{
  "n_head": 4,
  "n_kv_head": 4,
  "norm": "layernorm",
  "positions": "rope",
  "rope_fraction": 1.0,
  "init": "normal",
  "optimizer": "adamw",
  "lr_head": 0.00847,
  "grad_clip": 0.5,
  "seq_len": 1024
}
MLP neurons of a small language model. Each row is named by its layer, matrix (gate and up: input weights) and neuron, and shows model dimensions 0-255. Each number is 128 + 32 x the weight over its row's rms, rounded and kept within 0 to 255. Numbers have three digits each. A neuron's up and down rows have the sign that makes its largest values positive.
Before each neuron's rows, "fires in" lists the words (lower case) most often at its 100 highest values on Wikipedia text that the model never trained on.

fires in: "can", "would", "could", "will", "may", "must"
L8.gate644:184136121136104147121154107080103108143073107141114140067074168097079138085148112174115060108158116183112155122121156099170093129145142144107091155171134140104125126115104136118105123117150145177152171123132156135148137131082164174148082085122125027066128185122110098076140182130113154166203083174116126162121065183081115127094095141188102109090083096103120131134124140134158091160193139108116081142105123099092141118091104111058156169142085143099128124122102180162148082163093073225147177145165084107097101155146132130187080157140188106157173125130183147135182136122157155066112131115131124156174113132120125106116156133143094166172106108067068125123122145148090125130130066170115088109156147106130092132148203143114159135163088112151102100122109188128148102147093148
L8.up644:116092151140122124205161169117103142122179143150108165149154126116165088138087159133069139169159097127143119123127098133107115109122090206153111166154139132124118139140134187118121093096179159215162030127078153190079127160095117100082135089095114098183129126146107122094123147110176125124169050098109113121120191140137130142123192151105071188127082146095117124207151075094120148127146077185114089134140117115141098124070128157119097105183075128150099144139126169085142132175069094134142122131094130078154106116093142104131114114083087133212146140119155095113180153152126158171135100118166148139112110091130058141145145130186163115152076132145079160122161166185127166128166104146175151164125102090160119063114154109174163143113124132147093184172126147076113124160080132

fires in: "it", "that", "album"
L10.gate281:135058091125146146108138142073185150102133151112107146158073121107123125084151152145129147128092093136160058119116082147130142123116140149103159136047129128126132209115142124126089111150086125092061091115200131151107116100156129121077155151143105092168097078156151147114121150130101142143122191115112072174168073069176145116149142134131093123153117228095101138141129088125100144116074191161107085083100097091102093169093157132201080064133141113121119129121160152138143127192122088163055091109075081170118109171175193143136129200133096119091163120170154123157130144155157126106149159102119116077148137111117094116111132110073157129147088143112120172090174089147139082137090158127120103175079177126161110100118107138128130172103103043182179130105086115122146113092092114
L10.up281:168090153110070163065215104110160035168168170152106130140144104117110130134156130128126087107103145105147158146159150155156142115068135127207105102135158149156146150187130142134075133137110146102113078121172092095098161073133098109144136142119132116118076085147126132086103114123143103131097157121127136155144191064160110092149183187160100138162133125148116107119098090120068107148106123129179140057166100173116144096137112128151137150117099137127153059202127108114115179096163093139112153198065092181071178067104133144066136123170155176127148130193199108122118173113127116115147146151122194114144162054148178147143164084103134127080101119180116148144130119131086096163134147106158124139128137168116167071144130110110155129135160065076175083112111113084101127093123110

fires in: "de", "2007", "leica", "1907", "le", "la"
L2.gate350:114147133082157082162108157075146114162121126117151089103133105094127101159068108163123101184173102202127145133130123138176144125141104158083134106179087103104136113229150098108107138136145077133099131145133116140119140103122153092084129168095132096120132146129114160066139119174114179116091040076120157063169184157126139124100117092120115142117072124194095128148121119146165192071112090131102155120092102106132092166132145150195169205147133138154147064161109046145188083151184137132112111107130082153138125098155130122126120121237143127138152136090119146130139161185131092160135096142153123166131173117143074101136122145104131109098138105180139113144159140137166219142107153163093101129134139147115154085136138051103114183152161144150090135106100132138198165073085147
L2.up350:142054074073138140085170126150109096131153140185127176167185121157140110138135155138132091184104176101105187126107102126131157085150117099122104117160128153143128115145191156148131096111125142087119151100148137141149118101149101191072120130154193135170125130142104171146095181083160183087098133109086138086126101139104144106131095116104176169111143102112121152146091122082083110116131111146114138151106143157117062051129114142076153111109070097156132101114075155168170137115102163132086101110197124074119114135203100132137125135231147141141122120121134075107135120138155131149104114121139094098149093048069031092064144128119160160119115162155126189153041133089148108064157149169166116080082149119155167113178115144169149141171152127133135155105098194097165150142139142

fires in: "can", "could", "may", "must", "cannot"
L10.gate138:152106112112145114123118174089168165162143137155140136100094170116109120123137090167173090113125096127144135113089107156127161178145123137152130162133143154172071093100102166111127126132173122177189142149124100034169132163119175169103138138091067085124145165167125125157133134083188121153129103129087116117092102118134143137104047081121103153170137108118064121154124091103120163161129111180091156067164113096133096091155128125151161114177121135064083167115095138086051087128132099127166121202181175155144105157127155148072090162115130116129106103175124153159128104062128174104185113133142110105117124125102139150119075116101054072127143154160111094110107052010128181094200079143140175106069114118143183164128155137134116173158156110150114110099110128158121130169148165
L10.up138:154130113105127158147104090058092120094159147104101147114132073222124109096096168173142087122128135173088133128119102067166091125089146112136129127090141114151093144122132135189110192147120180154156101151103131108125163120112151125135150121121105091195121140126079147140184117193158163179141148144114215166158117140152136115173105108133164158086139208156109165093140132075078153080173145099127118096132118175130102081120149126106069063119122153126184116158132177106142180165110164159115218113184170086167130132104124092108165142109126113165132116181112115129161111108140151116137111103195070191097130132106089126098133107186156110146137108188151083127142072209141167159133170149114117125119088069175118123152102148102141133152126186130154120104128176148204071144112103

fires in: "the", "to", "a", "of", "for", "on"
L9.gate594:127139169106151094131159096169159166102132095138129120034114114153116175115102134110045138127117136097183165151152145156129087109125097081128155167125154182118136102107082113161127081142077055093133125163125128119132145143085138185077111122225092142139041143147146119098180136139151094115159160163125145091139132118113135139141147120099086159187179134102081086132060161140127099118106137149120116113161169140117101087128113146124123101137141087107160163176141127117166092168111101106147100092181133095137134158212127129120097175150119123108111172162144176158091135108081129136173130155116160141125151155138105095154117062127100166166153166103121185072197090132169098124189076084131161102177116148145118121117133105147123122102085102230150179054091137209127132149167159
L9.up594:116139082161111108129123159134158219133069124129144186121160087153151110181126165152129151126129118115124174155081128190123114152120176133144150115173114071156141101118120135151089174143121124106130095154108143168106090109095149125210094155103169103156079149122091111103102098152137122151121093170157081160143145129108122074105242155141156142090107091085141137139174162150142128150078084121114091158182170100139107162125097144107113127093092178159103127147126133124129103119118106089164139151142138142164137079127053118122087072180128177174128132092160190109140146117103181100098129096174108121109057060138149151167140141169116080181153130127169120213155130115121101145135084129168085125140141157176093168221108075127134146144124112060148069153163125169074156111117071

fires in: "as"
L9.gate359:132128081070147168147180143155122140119147191128085111192132094164141149121094116183101110135112118152109070117160147132161169098085165152195154143105123189083108138130097119168123119084113146106144112167140096118186153125100117163114210076150127034165090140084165137106122123151125167115176158096122123129136151072165112131151149181081181122133167044065166148099126130111123095099118096158092119168158108103174113135088134122118133180134135146109135105208087146090176122153108121101095120142138129153121175188137073190163122116109105079116125198133175167177099099153097091112108142104133098132142126148103130130132153095139106164086157103091088155119108107137116115164204105103088047157151150044121140096108108199146126192145112164152138141176142102170124093130103134
L9.up359:180140167115099123149084104122128165149151138105120135132140127140158145165120089113066144117128112114064141142132126130155104082054129130140129133176092151144155203153065099099090082100155073032151118077145088143158127163103139150125123108111101088119102110122155146108129100106168106183128113113115132114150119098147106100161069097096165126146130156128145129155144113236122081113145133099160140125116136156119143131111129123090138143110204118120125170174180137115160125129069155113081195129188133181098164106177146078103094070046115156103118147084168137086163169122127091193174079162128105190087095097138071036147111158087162155129123117131219154116164106181176096119134129055106118113128126135125089166105088089095088107157118092150085115112162122133143144113119148

fires in: "of", "from", "that", "s"
L2.gate72:218163158088111122056122167103127097158142097113104120175167174074140139111091129145198057097116132157116067097147165143064112124117113132111113116156129154130164094119149143168096143098157142140140160107063170129083189098034137090139181149135109067115130122120145174135125072138096161133151123211107104135133167118061117108128085135144147065109092139120127098154092103159148116110113112126127103147137172125104137140071150114181114169080168133181136097156168141110137136170141177071165125124154060105117191175166190090169118129077139160145112126140084128055182135152158157159118150098120170138105094124121152126111115143183143175152106143121169122138078121161163140117144088154113118139127179141115124100095125138210079135128116165167122132171114126094159066173182101
L2.up72:144125137097051121138106110159123129151175097086160177083159150079210120134160093201146116133129077177181152144160146130074119143101159167195118100119154111148138126069175165139148094150110137135155139096161204148100155088149119098197188108099080180118066139141124151132091141112118110096125130097122094156121192139154127125165114115146175155124127110124084174104112136107196123127120043139143167087107135144104143131155177096117134165133100169114077101115071145081147135102067151153160123078130117084135160141128105125135112119085081197131110080181173121145172150131129167164109109103185143150091105161125124127175193096122138194163057115154191154151128109170095158172082112150177119137141169114091120159108091173150168140143105131170127130176107090116107135116165170

fires in: "2017", "2019", "2018", "2016", "2026"
L3.gate455:152122145075155177104120167108099119115070194161130109148080166153122138053140091163168122136164155153187133128160152090062142153179191146158076158072096102130179164135164133155147159115117151108139179066120135074137177170141137103105185117163154145146081090166121169186194116092150224137062163063110161167101109122152123086125113122152117149125163196171141131109141123114149129185124140138123123121099088146135122125092098103159123082140134129109162172146155126127148080100101140144153139143115079066176152061136075107129110106145078147145117047120082095116172101116117074166127092103097133120112134139103097093089159128084148102156065102107219162107172103108190132086136139087128096110138147119092120159100110163146122150153101083116148132144100134115152099165135127
L3.up455:154114169120169092180230197105107102110151205136173149194091169177149133090127080193134077168119097120111136114117095164109194057155102131135102178072066098155134119178169174108162111127166125138118112132093122124159171117070111115133163108117106147107100183114153165149156134115132155106131191120169145167133114181144132137127144124112111142110143130124138119113070128095137126130098162095169192119090156185072138110123122154155107110124132083156142113103102115125139157122094139126103165144120102141140055120120135135147138147111102080156102107143147123135116114116129077157106159148145109131121118156154035122217168130083071125111091123127211135068156107135128173038083090141160088156166151154140169110120140140145207144109169102123183135184146139128159139175097103

fires in: "at", "within", "for", "from", "of"
L7.gate206:186132109096097129140148134141134116151092067123105063101126094136100101069143178113143048077139139090153120147126116111190150111097193146097098080157149115101145123128101091139143127191156114092146110164063182147133147150131099125177107141111035106133198164099165165147114133112134195075133154146106150118071125115134100114102066093184138093116147163124129164126169177071126126138133134069137180131132101112115126089086111139162075121101127116136150104104146119137111085130138160105104120128190120126136144116087105148074061128212154137079133176150153117138127192133119138148178170122154194105158080118103126130087139125115127141139146147185214157109093134147208148150116107170087123114134130143188144116127066163087125123180064101122162113136149133192152078072110139
L7.up206:098121082085117085108084098127142147110154110144059157185085117075146142116132113152090126087110097188118125161116125111158141122083123073069122174107091104146135113039132169075132102154121110149106102128109152130142105075100158125163134140122145121117103143096114116122113108155132101136168137074151072175130156090223174082130113075161194098177144116097181111106077123117109155101121131096091098082139124160105087131050143160113138123105100147155156127108130166119130118102134127137141170136169064116093136126155117198129131169166155122123098067115168125103166131133085153141083038154095140145142123076123120141141139196126089150150118150160163110175112138130110019140166124107161130147070131083151155167225133107135205130156139123113124049123185127147162141163123142

fires in: "as", "it", "was"
L8.gate36:156147119126071144138168117089137137060129160125101068185177083126151109132077088135093118128131165086140170097145159130155156069018175152112193172137087135117094165090130163155093121167098172070123086102167163146117067125113125109127123108082166125119068161125153095099107119088091168067072122105126139121079134096159126158157199147110144158049121049129149132148100107099131112122102148138098107146134169136130129074094114094151166166101090108092111099161083157113097148140149108078088123141138129139128123058140045184120099165118138103134071140134135123116125147103111194140106156159170128157122139072140092155116230137119199114114118135141154147160122140145192119147152082186113090160133131161126126114126140137083126197111127120124115098148168160132094106094107146
L8.up36:146065098135125099116102120196095123178086164096106100064129176126152142146121140098131096089176178113117129075155076161142143148141156126141100138066178159169199108065149119146087136129176125099103094119157081110205095093051121124110136144148094107102096152189115098105162103115145133090202140179160117161111123150149112152161123173129136113135108132132149143109129115158089189097037056118125137149090068109083132142119151086156035099129085116133116121074146115064053128103106167167074114157121200154177192118193088163157133115082143112131152165135118131193088114107176124129164138119143154106128083146094170129094073114161155144147157152165142090129145165144114104140125154108151100136134124131150111157135123145157108127132114191180086139152149140119133109103150097

fires in: "which", "that", "ii"
L2.gate674:133102174153168120111136121182107196136093095088147143176151152140088118085080056152119104109085073083125130122110159088118128125119128165096137162143099080101166157109140107197107140155085129132118111191095171163129172126139139107220152156151153160140119137183120181149153157137148112074138144122120109121137125151140169085130151173133154143082102088110045105135125089187128127156166101089096149116128129091092126175156132120048215123129099122100119095099081108095103153083082178120130185158095082150123098100124101128124085096052188113145138115171122097108150163089096127107138137080180155147135125129090138136067139147172178107123136157169115140061147164155123033098160104098141081157106163112190139115114153138163147114129106129133145128051153061100110131131128096
L2.up674:100123145127107128077156103106108188139137175104147168152127092185122154136094119109101098116112133165124102139144107093121123110162115119132127182112128155185139098115108161051184144160163095245069096157182148116087180076162100208152129123123136129128137138126108150152172181153154097178241128108143150125141140176126145136110139190169101078162137107130126101124111176076192138168155085130122129124141130128173128152127100128114168099116145139155140127130108103139125100100153202110145127116131121131148128117130066125150045082170122139143112122217158125117098125168143110118099125088150143109146124146090086084124141106084120121085103077077135132083054111123125136165195156045098077092185147142139162170125121208162117124141148152126079086118093119111099104177112110

fires in: "to", "not", "that", "can", "they", "also"
L10.gate177:125159094128110190136127184068112106176166134131062146105067112174117148109039099215129091085117119087118079112141126118188157119100096141142121138132199129077135159144163161123114115105152091084077150152187126127083155103122121117098106116111090084137161128133073049151168137153108136165092117154151097146193142098119174110133123107136113179067080189128096070097149081138094164091145124105143127138138144154155155091094149165115128152124138127133121114118106132194063092163140108152135156147134057076128100156079142084111141160187121103148124162099075132118143127134166151189121134107186120111179061109144121149102142122129123119112174141106208141148152143138129143142177073135106129126065097098182105116150160131160187147134092110108150079108162060092124134149097182
L10.up177:065076127113184091174101123086129115123167130125086107095131134090138095130078099161131096110119124098117147154146072156112133152075114167160152120141148111166106161087117157212101146152146072116162217135156126168098115119155194094092112108153129103139108179140113151099177211156112123132159066177086116159142078137090131153200181102150161135155115126105088141117133120100136080115168131180114078112126142108102154093122130176051116143135155134155085102176100106143117181140145086119187142134151103110086129161161144198173123225092061112127140067128132129130190073095138117144117081169162144092142105105153113119099158096083141090163109122117155110128152051083144164124127144081148086119098148130167128146130148135185142066154143103171146091111139146129099079096090134

fires in: "t", "still", "s", "national", "its", "from"
L2.gate63:168083136157095118106126133144122166180136094063190062128157134122139143176120148085159083143177139133101158138134130153194106169085130108089137098146134154146156126136081152130158121098092140148076108098141173174126146167131092119102122140166173077098091122093138137122149133154144164127070106165136166093056170144120113084076147091162160154190106114155088116146134124143095084125113124139189077123117105166072096152129099098198168131113029164098093141123166077110118163151163057123077165119127110142171178167209159205136137084102142101163092139135126140140131117158181145132110060098126140118121126166079068150176111118162073130126108122110122163128186201151121127119098102165116124109151124142056131134146146158152118140079101132135146134082106148175157138054146168
L2.up63:142127097114144124152157151105143102192133147077143114156096127098178113131119110097145096207164148145110082119146147111154156128086192139161170116114189120192116083063135056138161110111162129142167134116130145155158113118200133124165142103142122122151143140133121105084109145148111092109137114142159096100140129160085170189153141119105033142109092107167163110106137111086151120112113136161132197038080145142151096163124163142148168103161090138110092168156161140158148150156076114135120147103097078146148109137145106051159131129079141160165081140170119149101152098096116154064116165145113125115067141084069078150104150104118043113096161085132142144137150090121154183128120137182141144112147167142136142140145086136100185206102120122140159120069101089200053099200170140

fires in: "not", "will", "would", "could", "to", "must"
L7.gate540:155204156110172128180121140147103159142150173196151133100057140152163110107129140134151086141117136136139076094094100108160180099086118141159157115143129107115135157087202120143100125081125148167122092158161095155134066142100172100127098122077133129143150106105055156113187088113134067188113127190116133164136179133122136128197169113127099154140144090117091086139107099161100096160156136100127091101070181109141161078171095204096135143103076100107093110100137098146142143154150122133176137118126090153124122115063122171116116131111130124137092133188108128153127138103163155093082122109129152141174089087093125137168159168138127128104071050180119120059088158140100144129168100153164182126123182119132170065177205120206149140198082115119151094133098163091124156142141132
L7.up540:116141101139118089139113155125166135154183131163102149166107116112157124115114077127103093173163126103101139081158108157114113067122126185143123120116118170157084172112118149129102160113144105078172109108137136143070108139193113154142109147119110179107044090106082073091129132131142209171154086126139109148150077152137126142139053141073137142152165132087135180079070116185095078092113108133152090075093090144149121093101160083105129156123114112083141112056114141096117105147106146124087141126090160092121119112161125095174119116139143108144125121156152068151129174153113128130083065108171104114105135106132084184146135158163130145147106145172169092095125106168197110058192185107074126078118071126193138161102115087080174139082161185165186120129137223113145138130088142

fires in: "as", "aslan"
L8.gate157:147133131128107149111100136167162162129128126077077077080100152201098139075075156078079129129145181144112172092141128127149175125127164073101139158082100197122121183143076117123134139153099101074159094094124116117095110171128145178106150131166124141120099155120161124115141112132131130127153159132091142146129128129114097145154126147106145137103182131102088121144135064131127145164103151117082131184173131140066149117097125161075134138167101130129107153253104176114106114147106032124134190157107070167133164134191124100116155127128072071040112162093160165098148115111092110149155101156132147115139135165058076088174117117128167155155131214140107132120153111223207139135136137106095141121078157140182128106142162152150101169105141153157125168087107088120137141151091128
L8.up157:175129173127177170106115094128149190103114119164157091198182179170087171181120137086159114177165143119174161144155110141177153108192132089138172093151106088111133106082173149166064073119149147141141074120115094106149150127095098136111161083079146104138085092124132132129137174153113128125114158084098160162162151115129098109109136133121184098167114099166123161085122088103114078092099059160107088139138130091121155176147122105067151128135124212179173178112086087115106091094105058128075139116104131100105121112164116136184131116105134109181150112194179095136116135126129124105155096173111113091097121136143120122115177104160200136153161139161172107106118142137118053089177131127116124142087119098181090116108103159080093125087129090228111079124167122090094133150163125

fires in: "of", "in", "for", "on", "as"
L10.gate252:130119122106129133061189141092151172149133121158159079083089150085142177170134172171120128124090083142166083130150146140109071103138113147189112150118079133072090134063112164135123183160153122185172094160158095154127055131137141121136099133162154144150116114109166114107146139147166071140120146142148138174166198173113168118157132159130211153123137124118158116136110152120092106145145097105162191144155135192168138133041103121048170097144127181119150129195126097126178075132086131123147144103136151158143160143148118173146125145180098126078106127109140159117229114133125140104206108131116120172147167123129148115096131173081162158112057144147111059110144111111194122107132121157133094165141076120156074141155144111177161111142123141095148112126116169136124103033158094
L10.up252:167149143159114093140066139076121146138072113095158126116107097112191176131147164127140141160113108104138096070085124131066141087111139107085123167149083072106141119121144098135137133174144062086137137159095123170095120110078113193109139128135143097115106172106078183109213071080153118149060125212101092136104125125166132189089117072103160143137138037137135135127128152161188108120117101108149128123071164112127189100127095136127171153084166154097134077120120138107077149150134123149012141161106116145181146150145127141098121116125153111143100139134145128114136108079172163115123149105147090089143113162127080183086128135136178099110116123107141156118127115082108142182039128156126106136150156126135086124160201155172095156077193072139121115135076089088087120124132133

fires in: "the", "its"
L3.gate334:191170107135105171120160145139091173174129080221132137107140161176121138134121137123104133131100116154125122097088142079165203149088157146119191130146116143165160143154122133088141183116160158172149130067132050080176130169112105132114106132070097148171095141156161119152112185134155172131138134215115176127177098130098138166081170113146137126145127128160179167101162158104117085152162084114130114166103090183139162113103144154133132098081112135127133103156148175118154141117108075075133126080166130102123159088135103159148095123157152146122151165088130144116149149070167127100090164221185056177112052093120148131151068150075136186165177109163120127113111115173142102096105120119165123141126169126134112161137128121105172189113086143147088118122099114149100063167189091
L3.up334:100119148110127101070153103122088137113092134098137126149079124134141123123087142089125126128089132109123123104102154106192098160197133115169108158100161140147195134115047109167173113150121170103146152126139148101120175136110046122141119173128163080129098119156176168115150151169192152058069161121162114093113193122103131166118116124079167131174116104132062098183105128130110176142113122129207140127139138084138162154189130126183222132096112173118104165100128093172078184169074117084110072138117133179135160091111136133106105143088158127132169189152156111144133159143161088131089122039113132046055121124153171137079142145135120073076113096171126145097143159097153123173129130125099117153158125155151153100156143110132105133096134124100180113186195172139122107134140152

fires in: "his", "the", "their", "my", "philadelphia"
L8.gate388:165127075115130103080188177136133109176132100130062105094132081135104119157174199120110110140115147098017120113131129177145125134086206179107095172129160107132113154143171154145118125151102159108140091111149160079133087091114126157119112155156167152118118132133132131114131155163131147118129139164164138102123118130170077150146178199096094161092129117107125117072104095112116143151143153137161158157124131179161132102169115135151098098153132088096089127131150095188132130151085041142154155072098142100103121147174152187154135137113096094164135070115121134077127157123123168142168149173165137057146114108161097078126127153138101127152149147148112092098133145167146206102072066112200114205172121090178120140178142117146160111153056087147140164132143161099036147063132143
L8.up388:173131096133135113111120170149092110157136151139085123143139108173159188157173146132102129132109165098088148091077118147084136113143072167157114136137165091172150154114091154147147123112142194107101091129158175117123179087145110126090062135162110135089058127073101134176085153111131149110125112114183199102116142202113126224125151157121119164195103096106121130142122111157106120087109101121128129097110148125227096176120058129119139129218185120144137157126079119148140184085145124104147090101136170152143116106182082153160164123095169142196111115134135117118106148146116134136063146196137185095133136118149127111213092130166121085072139142086102099154152106167191080132146129114089123070115156136136087117110166114105194166103104120080075120118132162143156080121147114

fires in: "which", "finishing", "russia", "rus"
L3.gate269:151125150067104176123157082152139148138160148165097115169098147121097175093124068155116113132116079135078131159155173127135129154077116159103109117140156131047187120148107130074120192143135131085095208100097199133145134082119129092108140150133183130130141140126148140161130081132146079145217079137126117191132097124140100109161128124171148114075147151149071125100053095148082098108115105132163149148209124142148190132130032094120170140163152138118132091150134109113090163113116096120143114186127110140084127129124175096148103091125193134063096086154145135164150125132065169172154135121134110121084172129081113099104145091105081178160129138137106113150140082088082146083101113165143059170195142097138133141193047112084125157166088132142138160141119143086144130118112116
L3.up269:122106158131181141146124088162097070147101112140233128150162080079123121169108116143146148092142113111155048122152106164134120104169144105123140147135128177132063150099163160129110092140181159201111122142108188129176125112101122165120223141144125112089147106125153134162111155159135118146062162128103128120158129103081117106131068077126156156140123123166182159115059170124147141140140120146155075074162135109117121142126100067075132179133079144116105091138108151129143122123121158079121090131167110196145136122163121103156074083149107119189171183125145171086135144121168154114141124052102150161118125124123123122095129088125131136050094111139076139098143059168167074137134121172145059151060155047210123079115125148125157167140098114168128165137129114130144134177172137

fires in: "2018", "2017", "2025", "adams", "15s"
L3.gate128:132169129083105125176127140149072132155102140143118183061154136143142158121189094169163193170131086170140133073155147097138144140140104114080146112099105155129118149134130095134162139154133133142166139114138075092079193155135187156118167133099150170157129091141117145151151096087169074096092064162114155154156135167093159106146060181105144167156180121127091065145135154136060145150102143112080076123139114166120164113125102111134147091150135143149145079160082116130115132104141174182160112136098117135080087103134117203074156121105142129076146062164145084165144146106165114154149169128111057116091135119073079155109069089143138101123105134092176115166150195125122069135112130107117094177126126157092153148105185103135099102218143069064140141102074169137086168096112109
L3.up128:096111123108136124127163133141148080095095113096112105108133092154081138120173075140102125093132142095140132134118098152143134135143167159124134056100178119124101132172076152128157110137119124186098106093195169103135183113164081205154193097115123124159068121092162114140094105141145106125111138071188090087142090217135147132129133101116163164182115148084091078111104128145118144087096098119186178135118112091176113144180115123139135066140114129166083099129142150179136158009140170145163190132133129108114095092160148094120141068148087116111162157121148115181142149101135079131147195188134133125107115182134116157119128072107112165115114147121054170091067161151104111201084125072169064133174152108101140094095147151135177146099148099129083131171150134129105134145089148

fires in: "to", "would", "not", "can"
L9.gate3:139192134086189143125161132097150143089148129175077078117116143155118154096082144128161102121124119150101121149121139128114130169122109118130156156135130138135155203104102137103146066070160112121070189188150184135130077124131092154162126136082085070107151157161179111122136158171146116125083099158079155187095142113109161076099081117104186109154144123055131147030090131156091106111168100135134113076151038105164096034120130158115120147138139161107146126139122108110090103209058145190156156140162143128125131145140161076142133168155100088118171200120135098091170173127077102125141111119141104104162118055085108133163158131163123113120135176148165137179152120183080117156158054154158085130152126131154106156138125127069142136136105163135107161135140114170144156165110136
L9.up3:150104177120133100061127164155111134111154154039151128077104130084174105131109103144159166164187055133100112179176122158161104148095113151198152127116149128136134119032115149131110092110152104109112095131117081103126107104156102097128152160150083107125092113165148072108107215134179147115147111057122146149131149125109148105113108174162098119133088166076078111090184106110088150116119112146157101076169178100124162130168136191146172180115081120093110069171170128194126145179100132179146132142103137062125120126189178152130156149187140127127083106147098080188127117141143083124119128103169150077125179100125098170137138141158128137170097112116163079130198105157140142036121097154140131144134087133167173106105137153120148149104115122164095096175133159106175153103153129

fires in: "of", "and", "as", "assistant", "for"
L10.gate440:096119149091168180101083133113202103149195131175082098154156071133170196168093124120057101097094157107106102073097113076128178129148126086107083173094148123152111140137119168090108139100093127134135088162096192082202087074107104188152145086190138182079076139180155146064144102068104095152154133096189148145110159102127137160161131113135137126105159069118108122123095086176061104115143094129121117158150102126118139144047142136145073115118138120153167142100152103120139134105090110148106087070138091110093125136168121128093112143113098160073148120132146146138133150148164163165147106072101137097143195113096165094041135150112115109111067151124098170119127088095137121140152141107125135169106115115180079117149132173161136162116118137159133181145084137190122106098097097
L10.up440:132060143055106114081141037140148157105147109118087152158166133139153082163131167140115114119094195081121093117150144122131121071144139102105128151107093115106116200100099158093123158160059089111103115153125073099057129110084156121139112107096171085094132086151192172109161140131097136104158129155074136131060153110139170124130118140106135161082104097147159151107204191107146109124105122169155109154088170114140121158159105144147141116136120111080122093190142082108126138121139128133066146089179142081161111119130106069156130090106100135129160089115089154168126099076074137097144088105133158164114141119076155186122127194138102100158195143037130155132116069143132140044165080116141129085103149093128105087173129131131184122205125160124102066127107111160151130116131148

fires in: "the", "la", "elvis"
L10.gate483:141130157147101137143138147095120119175129107148101097090106134124099096149143130039142168177090164122150171176077088166107148108110116159118139131132045127128191128093084133151062099133096140111139124142153066115135162102066166101095132138158117084174100123069153108091090111113106091083108089154127112125100150142100108188116127134125118154147170119096172142156110102119138151115128140134114076166133084096101097093080139145190117147079115122159162140157151089082118109183093181130150108125127142200107137128127124145138061130129130207094106178128160142163116170116183108169168161206135105133173135107039130073116115074098135134146211071138152065153155143106168146159193138126201149112141080124158094191093115083087116150161144113111172108147081069111140141126128146
L10.up483:118124118144165079146081079121166036152110134139098118168182140164118142108170121106104167129131086140096118133159092068163097091147124138145163134116097140073149106128143159105127094123118144142082204138171162136161115096100120128143117188098159163123176176139157095125118134097074146084169129128086165112141107109096211095137158063145164170077119093134175172114131155156148116049150142113167114163118115124149103099187192159181122098113109104093174112118094162134173140154208135108168170064129107124135109088186094134120103096083138131127131082123157155091126104121151136127129179168164098207115185111117142118082138055051179116122086159134162139121062135169108114121164143128140161070131100179175152122147088096133105136130119144125058183127099173131118134144102141

fires in: "it", "this", "that"
L9.gate603:138095118159150121146169102089172131181124154171072164128171129120154110097180129170148119118125128107116176155133156134113174165144137115077143218061081119110126216138122109138138158137176098074119169116111109078104138101150096059121125136150162162136076111135147137091130118123093129174174165127090145076117138129103101113130171115113073162167099152122150067063122131110139095152111087158113114116148165133054118100125166163177092082125105151124119166132122051129125102120065073132089113152118112139142128090149155115127138081172140088120213165111109178153120169125129164163075157144149133083123153097122159110088108095225183157160118131113122095133158144150123084198081077096181095158138138150150174081157095140066141166165107153113164085163140103164152175091129145
L9.up603:168141154084139143158122108075157089146066197146094100142101176153102097100151085138115111102128131130117138124121152090136218119069136168153164086118103109168154119193146109043094146140149125042143128099144135168102053079158093123103091135098111094159156113131103141106109068062103056141135120126144187106115106098109202114147133124164177130143148116184110148117130159120081178111085145129156105125076150113180147101104114092057114066122180142091111055101094150090140135146092103141099130195082155113122190108124122154131105131158132135186125139122128151041129143068126117137175141140083173158085088154084132124178171097157148082090132130131145165099154138127121126106121122177109138118162154133144071156068133140099086115135143102147163131126102123172106134092148067

fires in: "also"
L2.gate549:140143085105078107118166131106170091146152057077133152098075113128121168114161130116150057095117188097153070109152140133159160104062154132131136132147138101104182118125123095104104134141175154155140122122114150123044159110182136201073117104198097153076122164129176094174094132154133153146124112138182173129087106110102137160123145081060051118137100130108131088105098097077096122144115119130130132141156111150120167088129125098087095144135139127136146145207122193115078105146141096140134160129122135160118110208131153121205085152124085141142124188099152104161111176133076147105116137136153074142084137078136097095097152083099103144121043106153062123128110121131090178132084145102073117166115202115179122099132152101156091080136114143136158114122106064142114157136064173
L2.up549:145123116113149094130123143092153106136077184121129081098121077145160146125123179141138098144121142103084183164116132108139196149073129118146141084131153151151051123127197120141149136158172121103149072075147141181174101097131115108107110141106121131152093113161151154143069138154131008147170106196091147196121103142131148091133152128136174139117159165066133181127127147141137124126170137124158069088134133140167109082098209123200133123109100122132130170072114141120049181121103140079116106176181071144133129110173083138121140109100080107122129103149125093165110168118120135120161139150149169138115186088197142155094134126196141104092137131139186109087120123123137100115172199077140160121085096151123080089113071109105158089086104126122146060108089098159109112081123170